Weights of a small GPT-style language model, trained from scratch on English Wikipedia.
Size: 10 layers, width 384, vocabulary 8714.
Architecture: learned and rotary positions, tied embeddings.
Training: a variant of Adam for these matrices, 315M tokens, 5049 steps.
MLP neurons of a small language model. Each row is named by its layer, matrix (gate and up: input weights; down: output weights) and neuron, and shows model dimensions 80-335. Each number is 500 + 25 x the weight over its row's rms, rounded and kept within 0 to 999. Numbers have three digits each. A neuron's up and down rows have the sign that makes its largest values positive.
Before each neuron's rows, "fires after" lists the tokens most often just before its 100 highest values on Wikipedia text that the model never trained on.

fires after: ",", "."
L4.gate210:482528550514491510474490485470497461471454526495480515474524493520522472525503503476477469454535506520534531510461519512520529473530523519490460517480504506455522527481518486485479510479468462508484506520498479494495456480533493473521477473524492503480464528475495496463514469454500516524476507501471505501487493506487485496499500485514490520530476556533502515506518522512507469509508526517488474488478484504535482513460505468483500524497475481493518495454521530510559542480537456520515480466508485513466481459475527476525485462506500467518515461482526498462498530496492548473531447518458508468439478542575475473539523489531502500534519491504489504511502453503458527533539449487508474479524494546517516489501556492478492470497524479485485531509566516496495494508490490
L4.up210:506536475515467506490506496470492541498515493508539557467486427538493523486533437501476501505512489489474506489529465481524508500497479500523484457492487487481500500472498508455467473514456500511490527500497530534514500476485475465480474524529486469508521507520501472476510466467559473474464530487531499494532501502500546513535526515489495479518514528480545513497456489520523464483512511518535509506482529496487524507525504472497461443525458473528480530483468538431494466506538530524473520478506506425476477472486486498475471481535465470527520460490520508520535547546487477456501491474515501468468486477488457504497521506469493463467493505507501513534478533469496501523496502483510454476513519494484538485530479522463495482521505523478537459497507469515455514502515520
L4.down210:520488499475467492504474492512489508495539525533473462509484505471473504459493545520545532523502497529483530470485455470528511506504492511496503532481522495526493509477517503518466476473485484483480536456493522493502483498467518460495507477470523519524507522525471518502497507475467484499509530517515515552482485494502482507474519545537501516488496536477441517490531465558503517493514443518492492540490470497512468482509489514557455501500497506500520475514486539543479481501473552502463503535482490538439502530516537471539478515478505481467530535489431499497506484456491485448497535501501535526503500492499557478480508521525500518518563493508483471456503512533496549540522492523498467489498522519509473447496465451490488503521485517472458464497535527483462477515466472

fires after: "202", "- ", "3", "0", "5", "4"
L2.gate656:487489492493507494459507522530482470518502485493511542506483519512533510531529487503517480471481521482497457505474485516506475539519544535467546496481491535489497490487517535509512470540518513480523516515473516466537508489484510471477467485514475467460498517515497463462562493477524465491475494513472482491463543533509524472468493491510498475488525518504505526526498516461518519511503423482561491494531473530493493481550510518472507505505486539467546495548446478521509473501507561528468472526517507459462486483542500491525515512522493450491514474463523474461521540529466495508492473503517496474467519509441507482479483487475504545489499558546515495451503469470499560498527478463494499494490512477482480464519523483487508506497471489497506495507547465496554515470502508
L2.up656:537500482498504544483506498524519507544480514503525478544466488509445437458496499505475508457449543450519473483511515468505512513512483504498492516548477510513508522499520447528504478483455474484538487532490515488490469500528481498518499502454523477536467486531493518502524511471541502506518484526488463548476528541489511548511551490514524523525490533512518477519520477477477476533493468474475531509514513524485538523499490507569474539507521489453520453509473482517539511528506484512517519464505491492535489528472478472501480511527490516484510506507485489521467482519511498529506533516483464489479494499488472505507483551520518480510475516531524499500501523492486530539477457571510482465535551524480466526524497504497507506506497430512497451463474513500473518523463492
L2.down656:473460501487472504515493497493501452577540491467521494464497500487480491491457520469505585478483498504464515467516539514510454498519500494482514523515525520478500426516455524506557493547533492510484485486536470486526478485446528502479501508539492461487509475501494526537512496513526505479470518492518536488491517496479514506547510514511508533473529484444495490485506518543532509512526497451531479464501496498501499496526521450510508503470476514527487498498532549508466492510486507501509483513498463487504521509482502528484526539466484539451529510494538511529497517499481518476486499493527497512501533498502437500476531489502535493492476513507489528518470468442489483467478469489490528473458488469488487483477520497516434471500481548541490509510521475489523477524514479

fires after: "f", "t", "d", "L", "F"
L2.gate385:494504491515558517478551517442522461476492506529516505497472477516509486482479491504512491485458506486466527530481477472525507476470496470500511467521496510499471530520513522516532490539511534500538462468480536514466463480518497483535528558513512500488519519482481500456515535506515519480509507485476524527506525529492476501511529522541473481489515513545531522530490493489540461515476512518481501478484508471480470521514523501503463545488510526467534508482455460499450491502479556497492520539482444518476471479512518509521508505534495462489490486479495474542527529513448497502499490513514470484470497483489483462502485448460478466489569512471500487480516510488462498495550475470486487481534494507473549487517519501469525522506493505519478504453509526473453497476491518
L2.up385:499565522538529514525494516483527451543486485475496507500503510447486450494500529490520471524528449536516480534494485479504483518500499548522463461537541497439491452456490503505503472537476488519496499468519501526487484485504499539477468490479509528504470516482503472491450496514511474541470515481502459499498486531497499497498522511514476531525525484510524506504471506491480496472465466542511531482521494510486458542543513481499490477521481514466543481519523525486505516479556510507541502507521542470520450553474469493482529494471524501484504537507508505495510496520474517529471466484531456497485481473523509482525508482449498472478540530472497530537517511530492456523502511511483496486467520516478491491485470515508467515481488504486477510458483513528489535497496532
L2.down385:508516540496466526423522481507483501495516518530488500524508529474498507495489465531510501547513553453521499468503497523508494489578496501502498505477506478518453525480494518464524489480516523486500508481485553514533508510478484495508468484506541486524491518461508490491523491562495488500518552479500507496456513502466483495540488519450549521511536498509446505442499474530506484550517555478464495517488507516513500503488486456535484498500514514517510551525488518453510491514495510519503533489482468486501488480484513466503527512494476525502541532511448530535489474482506486466520528459502545513532516478487533480468462455495508465492514503489486486516485514498507517457500525482515492505498461487466491476459541500523487479540509498447475514510515475527481543488475503

fires after: "N", "G", "Y", "C", "g", "Gu"
L6.gate374:503492454495488488473471473491533526520478489523496503493500479489539501471469496501546481545528507522537493525469462479499509470563500500498524483513476485517505508466523494457515472507514529524551469497511518476469476580487520514470534467489509464487521522510501524471522543477500529520516517462478528505497462449524445521483486471483460497521458524498479496497484492464479488495539505524532496546482464508506479524522500537492525497475477489538510488541476515550476522559528495489516463490469522498480534537502508465539483487522485502489511485533494471501479531492534488501521486529503449526473512479486486499517494506500466501463521493523516509505497486527523507508463492515462513538516550500511461510495497550513520524507499486482499487501443466458459497457505526
L6.up374:493527502564483500501505479515518507448489468500516463513488450513476481490499501512513511483512516516504461482488491469511549512501528485507477498505514478514495495497512517498532546489513486473488504489488525510505502533505547510487469479476482497493492482495539458463495519479509520512465485550469526499487471507508525522465559508520499498512524492479518501487530449481471554532492526487540495538460473501501469481508515489493520556463470497479504486544521488542486519540522540497517477509528502480467447548501524524528521508498497515521519502494535491490515533451522440456482492492501508522484508486548527523470525500493468515524543491536490522441510500462489507518543474454465501501513440521483466529462452528485509462533481500476470511510490518514467524489513518
L6.down374:502534494469478476473481494481501451502473494532516506459514510475491498506512519492486510474462498499482495518509496471485509473500487494507487513440505460507501475547474516486531499524476537470512487522477468472481516478507533471497482496473508481479500475536498453483543490519520466435515473505486493508539481510501527506491425498539449516471451505484493517477496492476479505496492517486506489454507537506502459483487498493517530523527532507480523465522474484515532505533514488451518513525514475437505543497500480488483535440525488458498514551503492493480510475490519515480482493537493505513520501494519494496445470525524488549465523497493489482416464498530486497477526523556507474512506523482486463507515494549494485546516482491502526484482510502502501474471493507

fires after: "S", "T", "A", "M", "W", "C"
L2.gate108:517503488534510496458550472505495472529497498487518478502443485509512496488493538468511454533541525465490523494482514476479521478516507504504491504515518463512503493528509512475529521494513530501559519506504525498485482523525494450552510464485543476443522479522517508461529488495508501514458446465483509548514462486473503530558504541486466473479491494474505493496470495531492528501488520515472500507478498472507489488526522532463505544483498524478543504552493456472490498498510501482444466494501515490479473499522470530486483519521487455535524460502476467510499516506483486549573532494482519514504500505491503522493512497535511514505513474482477483503510466568507526506502488518471518481494543478458517471514504522496516493477481509500482497459481495498504546445525444
L2.up108:478479493502493480494489495454522505511547494542517535468538526532539464484525513479460477507494488496484532494519495496483510467506465491530490496508503522441514525498488541460475467517482513455483455508482476512518493504499521547477482482501512476512531545441500528513450532521510500522531535487510483484530491467510450517508479528492462535528490489495522501498562496531529491459465520473526522497491533488494511541498524533509468515470516498509472463523519455521489509484541473467467440498501487487435490485503496517498490486450494458471481496478501481524507495522443474482529523473525519500498491491536506485484483483518495511457512460557526517512478526473482479493489509507461497524516524484467479466526520518549460458494493521531482454486500503488495488460491499
L2.down108:523459484478541493438485491505517518452481534516456526518525505482489552480493503483493454467497484539498530548513521487536509525539497513500530550481541516498484541494557525473534487514465504503550479488501510542500552509509518481456469505525512502503502521493489490510468481481513515482477461524541510490473479510480500518517499482480503475491476549521515482467463492518518482503463509502486484497470462492496509514486440522583505487524473470492498520525457509483554551466489523490481531534482515457536448463494514475487521514491481508536502520500476516500486486480516539510471501498487482549485505497518531513501489484535517484469516486524458464449512500508532479513502470527545473494468541525473492488527473501482548491456474521521539516493531535510524500494458529

fires after: "| ", "on ", "On "
L6.gate344:546465523537500513528480472473474495468473488495509489470506512554529526491447519510467499487477501544522540503529547514474459536549502488495476507494507469487465479515517459485503514516500519478497530495488543537495525491492488474503451482521504521472482501494444456492492486562488505466478463491508525463458510461498450507481513486496496499496549478524469480497563531475477476516473510526512484494518493490494520479499529477497490517504523516493497491509484575529493507538511493529495471498531476476485511505532496509535519507487502501502526500460546523506505471513472478498538524515528531470508513523483485519477530477539511475554501494463466515511481515471491439501493548478502485517515493497468505487469537496479509467474474516453472537479553496493460502506549507
L6.up344:506467500447494502494532487523512497457543454457498472476503498482507524514521521453495516509463487475478526458534534547475530490482494464468489488476485491493508466506518513512462460488510509494475461472548507529512493479542485454505519517461500524539507496525480489511529479535454491497476487461525493474497484514478471516482475537470460498524533491513492473497508494518492515487515514521443455535485464511491499451472534473518524520506530477495511492517484546528489523469538482442472501555484477540517485518499516529499489499509521506472480499496501504527534468539509551517521496538497509520512504511486496517487537480537437496512565480468508538454516498536505482518535509519506501496487493553474509504509494501503512518520525455524524497471484502505512531495487428
L6.down344:488509485499500519542520528517538451506513471500507496511512522529453491456481451477527520462461537479523510532488489489509472517498499506496491501471484451518534515446499471492539494483542466506468498488516496486510509518510497524542496475468466516465498541525523503495465492449508526518514545506531481502498538480476522453512482509473504469537487476469584527515505492523482484492520479486516453536519510487476496549452530484514532471488486481502470472473513507505531492520487495512507461492505523555515512527478562500513480527501507513504518549471548505501491481473489478498502518500506541474535537469521491480514492495474554520506523509546494454501497499491500495542473482478524483482495502545532526562556510487522476492490500494490506440509528475550465486503517488

fires after: "the ", "The "
L2.gate637:519480533491446525521529523464463489501458528513548463494546515483503518504519466500532484489483476495491487504536526472516504500477485524520494509526531476454544537501480450509450496527501517533511534541541505483479498496515522521500530540488518498486517481504445557492511492497495477468533505518487461522488528489510491467486499544510516514520546494511465485525495531570525513487520522516484499497488519516458502468491503529521524482560479531512481499509464489533471519537481547549503520492502513493505501511495444493472513544517528491488494468499487473510545490497514479480527518477502480464520462525518533484484488472495534509472491489528440472469502509475520486545506525495505478462522442508510476542516514482455522499531464478483476478520518483464481497511486476
L2.up637:462472482524482489527507482554535527506472473533523491481448486492486475478497469497459484505515505502526513518468488533523459518500519485535493518467548479504478497514525475497514515499481503509516511483509485494526525521499448511473505531474491466485468518476524473453506499521461506517517466507470465521485511449463521520535530461501495482512517502476453483550514505529469523513508509495497483503492548483519499471561529506501528489518461524467500521538483496485489499490493484470498466519504541537515510519471461523472512512510544487510515449513510536497497509502482481528546486479517520496492456500501497464521463518485492509492469474531508490488476509469502522490450517509476535557561529504464465544487502538515488461505506500543491556536510488464462493516480546
L2.down637:505503484526465466507430459477487502496527457495525483488499514519509516511525502520550464493445504490483513518472528497534506524503455516507453502507495499465502538485499472506506506516500524504494491516468488507541524498495535492494492519477494510497499458518441493519472489452542497505496516474559519484477491440531439505456515508511505506528525507544532491533495477511521477509489531520558521471565479465522522458523507464497464463507531486542505447478514492518446450523488466521479464493481475479500508499525465482520497503512453556470472504495483447500482529541488485475520530495506484518479506492477493507512514498516484494462493528521519498489490500531469471496498530501495450498538456502507499476485519473503449494518505515527481481483468555502526484504510490

fires after: "P", "F", "C", "B", "A"
L2.gate571:516500530525471531476545472501464462553509479452503501494524496533498466536521462513538510497542520527486459492474546471519486485494492494476507471532497518473512520535486462500540482535525508537516510495486536494502477516507477480512528512521470429455503509492464507482497464521488517551447464470518475542486489476476508516491439475509489479534470524512509515500481534517490512482488497521488473465552484525555520493546549500494486526494468524476497537489493521515494486495476505492480487483489478522474477480494494477508486513494525514510486526527457491515458524499523485515500485493550549493500527500544531486465513550494470517507531504516505478502532462524500543530518496467475513461501499485527493520483507523456504510471518540501519538465506503485502479422502481
L2.up571:518484510504479505490489488492520497462536518506472490491483496530543480484538499469474512475482489519515526475516528471518533495495499522501517463536489498479526469468442490502476542468488483504527497522477540483462554549488533547494537478479466486496524507492473485511494511491489492495485462480529547529512494502504515526504509519549422464444531469497483475538507499490515477532546478497486462518464509529498521525477502542536477467497480492505518496518474539475488500451513467497506497443475510508474481455511512462504506476479535475528473577463537497514519517503484421551478498521502450511497509538506533467505475557458540491465487500538492515562492551496474526522523471475478510525534498466522526485481477510523476533520527485542498492523509500546487534513467488
L2.down571:500522507501514493474478537489451514499486519514499481563484516498483489521539515513451524487473525516490437461533486517492483507508501493487469511465530493490464539502512477477553489504508499509469489489508451503513500500470499461520470471529473511455494524517534468458560508486492515442446503508545505479509502522513496512474520469479510434514501543508505440474488466510501490474458489505561510480517504473500478533456484517493526477505512482471513494490521514450485485493506505541496506528512496506520520509489450516467480498516548484516536486484512506522446465470511527507507500529488493533481527494512549493481472509510488467476496483493512543500471472456463493473510514497542518507524471470494471538508489519466544527464512528458477474474513508456506489505459488

fires after: "G", "U", "201", "- ", "202", "NS"
L2.gate620:482557467524538516462478522480548510502472507485541527532486481459459487480480490491502508513484459503504499538455492511561497540478480553487499505493464495476498489508533489508518516504501511458485468466484509482520440462527498489459476486510529505459531500529476476465531522468475490544460448487457548476471531509484500520505511518502477490510502530529509465526520480464491471485516494488488459530504508497484496476452482487513546525507483501488498498533508513492500512480503566508482486470494480502480484499537502501523514482517511499497467535483488475502472524510503503508474522480504486454468535425424458479536504492502532550476517530505501482516505528521502504465514480483466489518500513493466528523486545526493527493541451470505540497533524504479539500507484525
L2.up620:524468499524477487481549541502536497544523506479489508447510540524539511500525453507496483474479483524515512466496534460469538538478500457503492526474451508466509543488498508478551532510483530479522468455504534487509485482500513542480468506470489475498494468490469522511510455486507508485507495456507507476495498497521494486519521517482468538481515538488456465478479537500477541538472513508480515489499525507495508511507523483503484478525532534539494538494476535479497489508511443489473527476548465518516534523486479497443496547517517446498468532457488488486519461486488434547502468494513528503512473518493543536479473507517475509461517496536471537531513505490493524533481534544511469519519467511501483492524479468499507539495506532477537507539480490472480545524501526
L2.down620:497506531457524508491488464509515495510505453489525517494468493550477502509488510504533573537498495481485489510550499514523468483514490472508505475502494496563481494521525469521538431508499518497510510490513481502470507510505480506459558486489515507498499530489478500527525534500485507531499494481470476534455493510530512525533501507476483523521529442481515534521525469528490503536500485543517515501471519525483516509531523488464506479484518458478512492518483489495469498482482527471506446518470510510467483476500509513530450483494475533486522493508486526555507502546501509520466462471548475508456528493544501498504504491520514519540517505495492475498497510507536493466532495484521518452542543502509497496473504491537492517516442457490493484515506470433471487506478486

fires after: ",", ".", ": ", "1", "re"
L6.gate468:460501563551470477503545480507522493478493504503471534532485475558515476526544495534475504452523491456471481501507502502464488455530544485488512495464517491526483492555501462513537527471495482516495509521520512497505493503509489465490483499448448486473519545494462522491493501508505565488491513536529523467501494498455521492497455484542456495464516521515465483521476513502486487525532481530500516533525472508445469485484495528513476534516509474480522520503491532497520537466506460516481479505500536502474514536513524474547476432522500504480497465521517509478485517498487549483509535502508557520478503519533509526487490523484490513529553540497521510501502484511481515466474497532511473497469492520491532461472538469487495507449502515532503488532541552512487527519482504
L6.up468:532514516506531479470481480505523509513451510515476480517469554474486492479523478495561476453489516472494517474518499465540481516529501484494479477500446490466496520524527490540511479485479506519517477517539526469475520526494551506492546511522488501482489470528464471525491471507511537534509468522542503485521496509494479450455530496516505501524437511504438492528519484511501505491504494456452496521507498486475486520512502522519493546523474544507464471519517521521480482514494520529528480483513456466536509532475472486498513480502468530521497446526511482482458535513507485522512488518463515497495517506500455498471516518467510499465493511512491510512498553466509541465520518485521559494482504487492561511481530471482495516466499561540503494458477469519481509517507492
L6.down468:493498465524503431456564504478482496484534500482540504505517557499513507556486497472479550532522469526481522516511510548509515496484506498462513536485526505536480459447560484489492503488448512474517533514506557503529482440498492503499493455512525510456507504515471475474518482495526531486507521498488481509531518533490553532501498450456493495545511498513529573519488469468533470475502513504508481481532491490513461490503544529489467485508483498491537554477476469479493498487505509481500515447520518502545477509502492490521529534511516464518453517498534514472503512499498514509515512463539521483540479568503519520498505546498469529496531517465501530497482506506493528511469445525524466524478508528499467468509491501482478484478527513550507501498517489493563526492492489

fires after: "K", "C", "b", "g", "W", "G"
L4.gate758:513478529513518519476530504516473461518489526531521503488470442483554500552465489496556507479477533522518509497543471491490503526531496498482524469513514482464460510496501502485514486493510520488477470514504506521457495476534521449467542496447511554481519515488469492503519514488510474519476511549503477510460530487521515500523483534512483502486520458492489472513479505523490512466533500516516508506481530500521476492521533500507502551528491524507508478475473456523481556523489539525496501468495520524497478502483517486480510507476489472486502496454499428533507535550505480533493545477451457502479526517524526484493516492462461500496520477531497525488473496503506482503522480491496476513497487529575501516497528532523510496478525479511518464463495474465498525454515498
L4.up758:501500507526458486488464495477542522566514523484515480501495470532526518475481487497486511463525455538530541508501530494487483520514535470497506527475508517484496519498509502506492534481543522527534523537512480484465500537501531505528479490484558461504483489494515503463489497482474513528495450533484517547482517520534527510517454507487526542509521471517501497535495514518476475495550520485505492491500477530499502490523531483482451529541550514490523547547519467477487507491495515484475468490534551501463472525487532500470477464506482524530473553528457544506464533532519472527517458471511487506501469485514526508485455493487548481486508521479488494488525496507518539500522506453508480518546496493524519548513452523559543498484535473467523481488485503512531513498465501
L4.down758:484484457517511488493520500498499529499519479508464516477524527463499507536516465454483496473465502446525487492499501520517444451507506497542476533553535510507515496482536495488450515500516515500537473517484535503490506488517468528558545500466516518487495455475505519483509490482486503503522481550465485455502502492502507550545538469498515415525509531509485503482496535495518501444471488449536503498470535470510503534496534469501509481448495498500454466520487516520524511540475510501534497542486512502475538499497531486488514535495484466460515527518447512510518522511520443489467529516472511517502496516547507486494483496493480531486523513508475467492503503545532512475487526523485507555491495518488452546506508545512495491532468462546515531520489502528528487497518506

fires after: ", ", "\n\n", "that ", "Website", "Label"
L2.gate62:453524475492476526547483536478458506484481500503487469478499486487496488529515508500458494502513481524512499497484502513459512467492524537513503530548504474522463512463508516518503532447453510462468474499467463507523451494482492515523471483479487500535559528508493502517492498493531528479464475543467533525478503504521543527462506476515494471479496454493538495523491485471507517446480515464477503464497488461541494479535498527455531504525542470449531514490498517519457478509538506509501513507511499470507486471522515457495502475547463519518459513524466520501501509490554503528526469483536457506505504474510530514506528499475515532540479491483546483477500458536470553488481488465530531500508468473547527466502488529524517506488533504500494529499485513464508476521529460
L2.up62:503498504474500553472533490480496539524486474519486514470518522518519494495506460477461478474474526515458515549522539511516498489531478425470448476477495471551524476508542484492516493471507480497511509474498526510461505492460553508527504509469487467498523529524525461473528474541546481500481538491464486564502510512472581502496495488496462530516545506433484522487522525548470518489497501519519506515506521505517525518459487484486503493481458500514483468516485470535521556537454480484457499507503543504519509493530538497488536504505471509478524521510540462509487496517514484492490495517493515528500511505461490461465539525515498511477539500498495499529455526472489486492532491476474498470506453537502487523461489520519486469476476492530496510532542480536509521512545496
L2.down62:516519495540500496579504510505515496476506496505497515529466474488502502509444502512491532512495509495505501478487509492499534532529438556492476517501523483515489518470538500476495529521463510510488490474501500516516538487506534468443455535519475499479497506469480511521522486508496495537499500494506551532510523455496472434491516586508461502472541523497475448500484473464437537509529490475462551527500457485538471532493492490507514529551526473564489513517514497501471452474478516491472458508474502475496473508497532511507482508500496511510526497513504500533492489504499503531463487485467507476490523455487499478524546467480509478552525505507516520510476498497476503490497492480478540472500520513446534508529481474464488474503482585500486512510555538517482493502465502

fires after: ", ", "and ", "that ", "but ", ": "
L2.gate280:515510503494526494529494501515502499474468530523492520521506516508514551494524503495495514514479498519539515523504505513511494431505470533522455522518520499500507501473524471501457542494504487488506548508490501494437510530471529518547522527507457509514463478527488526533472510530471534469488476515497523495443448500481466522500502515516522513477541473530490477505507524487458507531471512559481490468434497519514495490474518488434525473550540520454480461524502444489502483487518479478515503500516474510521489475515532554510488505489545513484517518513520527497510468486478488517546501470453505525518502454539490493467519532489500463491511455524508461479525485482485530522486509470462492475491514488517482499522519505507513492476474477506499512530496487479522511546533480
L2.up280:477502462488516503504539487503517501483497496496537530481468501454537501538530535502490504509484510490513543524498527497493519457535491456473517478503496527449536504510534525481494497533497526506520511509487502505519537453550520503516553464504480467509462527467535527515539493531526543563484504490532486535499532494473457523468467516516469469543495518489468524475470486556483500454530527505494487511503487527510536508496514541520493518485491470511498497521453498545520471464513527508472499513459496507477510452519512511533518494502504491479470540503493515519482524475510503485498501464540515514507488493468509508502503512528503508517556569496539532494492516551553495504533492526512514499493465484504491512489543523530459477525466523518502540525513513481523514516464513
L2.down280:507488495490482537505499490506514483515506515470466546483490482532483502520470517540527535497499460542470542507487505521485549435516488489507495479517511513501460469498510468465499533483523460495548517485531511508469489489489487528509467474469502528514487500522478429539482505533512490430487540479519520469466515487455512480514456488481524472484512531494503506497475516508506482519495479460480495484529483493530524495520573555504549511537499463485525525497508493513470493512486503530455462493510511491481489484506491510502500501499484470537459567499531528485494500513499439520561451532472460467480522505500510470504535479479515529524527491525468499542491460450490527496494525495481497480511492505492481499490519488523459479486432496483530500492486478525491515507490479

fires after: "in ", "on ", "In ", "the ", "On "
L2.gate726:506502530496535522496488508516513527474494532527509495489488542467524514493453482481478509502496533515525541466487499471471501490493506513497460452520533546512486500539502530513490519533502453507512471531530537532475458474536498523487531521513483480517482509518500497466507485524488509514493484469471562503488483539467489529556462528468476493526544475470486458478479523551527473451537486547471509460475469480476524531538501518469485545510505518505492503498469511481494485499532500508484539512494521518498463466495515542512479484526533494482548525514464527514470550492531477519534493457491506539492514487530491492487520473485496495485494554536507498503503524487510509478500491509529484467514460495531517541504479538499513490469511529507483516498515520543531465489514518
L2.up726:484489540533498500484556485515490467496519444467464498500503533463474556503512512537519476483509499494484527487529529508486532507505470494450498486494490509489539486481475485464521475476507539517538513515510472517534490518505525519470479482477474482545523526492501553511527462448470517476496487511477501528519461526499464473468476478516549499485502533514509534463474496551476522494473490496516492479514522497458498512530493507512526476527471460485507556517518514520489526476451505477532512490451504483520498492522505491467516492506511525469538496543461485473486502533488538501461512482512505438461533517477530476473526481540535464474478473497492532476497474522505488495493478504474517486480460555518492473479566505505519512484503520481546512496469470491502476526518526
L2.down726:485448493544505494556485473526501504513503493475492518560516476513445522506476508532479521517498531461498487489508474526484505498502480561500534484503517530563508486539444456506478514475503479514473510513530504499485478541513462506546514489490472528524471484506459515500528515502460537511516489511536514476482535493487520491576491494491479511500533486440504533497495480515516489502551505530522487512498458452493516519510449550483490532466493505506497520511487522477474481529500505480467487522486512514497518494495484519500481498516505516521530512470520529539467542489495548493511504507503515471513504466548510494461515513494503485489497502537497519482506467526519485467460480491485490463472518528501481547486497454499520423493502524497507515478491519499490511498451499

fires after: "G", "- ", "C", "qu"
L2.gate159:475540491555488511528534519507502490495504482444495529518498486476466494473479532482534490527506512523493503522520511478463524538480508504488499466532537508487534539509464505452497497493490508492524499517543521476501488503526474474550524503521497487521472513484458513515518533531537491534469514545506551510493528540512552504540501546492489544469466506505548468531485518473483505510504503492481453501512488456515462511534477488489504498495492539514510509498492507495524522496478557483495523484516505496528517543509503507514537536521518494492497498523551502534517491504542497451512505477480529516531514514507512491495507546471481508454549499501473465487459491512487534450483522523505516460546483466493500539439483544536526506509527460482530506482500499491477557458497502
L2.up159:539485463511518489499466477522519512486520523474506490450468556520491449525523515519495508530473498527519515455484502528519529507525510507473487502471529513523465480534500478477531517532510550503504477519506538477502488480489460484506474523527506488496534507535483493480540503522528496468491489472483540480567549465540504530456518473512480510542496556508488523470508522505482486504472466484513543527479496480510545486450470510506506496559477507475529487538508511539519515536541485502514478509490507465497537516508506498461539507508506483477493504521507517470536476516513479487506520508482553483507512488487557508482529524481484473510508534487499501511525504515466528516513450508490489524482477497521493504509521486497563487502510505472544464486521482527509489487450483
L2.down159:505508484496480496525505499504502492606503484467500459477507483494496469530510527523495543481507514514447488472519475485485493463477478491528471502521492484526517491466494525503462466514459530474455493499489468544500508508512521448554498517536469499507495481492525541438533505499500491522513512483474523507475523532536551494535500523480512519434493443495506494472483501503509463531496482484546471483474509491503463501525526478493521502447505506524480504506492504487452504484473502507461484505509483541539493529480527543481463516514501521500521523511508559537528518448522499496479486476488502489520541522532481509494466507506563476501460518477526528494490537520517535489474481509469534488511473467496512537508469495494476516463506501494480480517469492485556502502507491

fires after: "the ", "The ", ", "
L2.gate29:526485493516498507511489543481510494466489432475509498494512469461526496470515479550543446516488463560488526507504496531487523507438465507509506488511504481488550547512498508479504481522498505479553472523556515463512496503539504481509470473502496534536477511486503492440509482484439512509504478465496508512456477526526505467483520547467510548491474459498518475480519478489498505489490499512509512487516495517475514540549501484479506551462532491468462489490499449512487496445545534493519534489540512504519473532515506516476508478523499484491505519471479517543525500493528515458547516526508532517487462465535518452502525525503509502468475468497537493508536470520489497530529539505491487489541440497506477474445516478535473483510497474501529503538540483537498494467480472
L2.up29:473491489487526504490478507521484505512506448482515510508456468471543492502519481473510504498537497522505541530493508511524538453492508532522496455492550482495550507490502479519477529564500513519474512556501495523491502511456499514458516529525498466527479545472499505487484488493473504525487514522500460483493511540517516491513508497500523537497503479535485479454521487482470493499457485483509509464536514500556469510527503484493546462466494464531535525492468513518496472504535522449536515514491495491535442510479535501474508502498500479505531474516481460490496546495498540480476527498501504473476500507518498512512517458538451523499459499508496507483453490526531519488502488506537456467524539524501534497455517534496490536519484515502538458500493484487510472482527504
L2.down29:557508512470439489458531561494482504451518489516464450488535517494501486520536476488542534471472515486503545509472457506501543525488455501527506510520531484530494446495484523488494520489528515472458528544492517496513478493535528496506503457529441451528519509460568502498494499424534475538494495516486480494524510513483524498505484493475520502504510462490508522532462479503518522491494466520521492535522522503518432508492531479499488507522473495512494505466525557507458485473502490494490507469495489512506471479519538441503537525477506492486486480509476496492536434498453497448511540478526509494496491497522505462467506540514521513490500516521498533456506526524486489549471478523476471500509459505478467493541490478490492472516504502487509515525500474464471512517489492

fires after: "| ", ".", ":", "on ", "pri"
L4.gate567:478554491530522538533459494525501488525518526480518469497555538475507512490502478470508468519473477492521504513481504503455536511526465518503508504513542556492501495493470510482512551491470531494517490489458449510485520492476515502471466527507496450514512513481457511523457487482473533501468497494522465422460525487495502498479537499486502513462472499489500466514497482549509472549475490515503491458554510490492474520502481488488513526448523504479500507482475531549537505532500501496501488490518523510509467518520470524492435528561511522468490514446488505477468519489504473505507505488517505475469492475494476497498493483529463480500502471466505487493488526509499478532472485441524517479500468511480551485498524541511530453491529521521547538513500495506499502446505507
L4.up567:517536489508498491537492524512482517486516505444476469520504534502505462484463492473517488490528521479526461441470486531439530520459490536480543503466494510499464524474454483491499539505498473510477479496488484489504494496528495519495495509529545529521520519521434518524532509481500496503506517486518499504484472512473558474532474501485536471535548512478451465457511496485478490516480478518531535514481464501511518532516498510477492464519525486497504488524509478534498479521454511520498494485517489506482493522528479478491472507506492547506482529513526517493508503522495493507520520504527483540515540503498522572528497528502482494447518508477521521533499520497495501512497503532510461501498531500492533521534534501481510479536517498477518506502510458486491543491472489
L4.down567:474497516485509496565505471478495516528523474483509519518486499484496548455481528467514535522478488508468500489497529480512507507523502524485539465518509488512454528533507503516489495496498526477487565486494531514530501479526505484500461517546463467489475546503553467485524490529524574497505536482502481451455513517494505514520503504462489470504488524481526452497504499547483509503507522493427504511519540524505489525501497477469473545495515512533500537491470495530458488492507491463426494513496501562503506518476508511469522500483522520537473471514494488543531510511503480526501522484530495490481489469500497453483532472509503502497496475499484508507497485515516476543538495457508504504482526518515548520493508477526504503463523517487512506472481456553497457493533503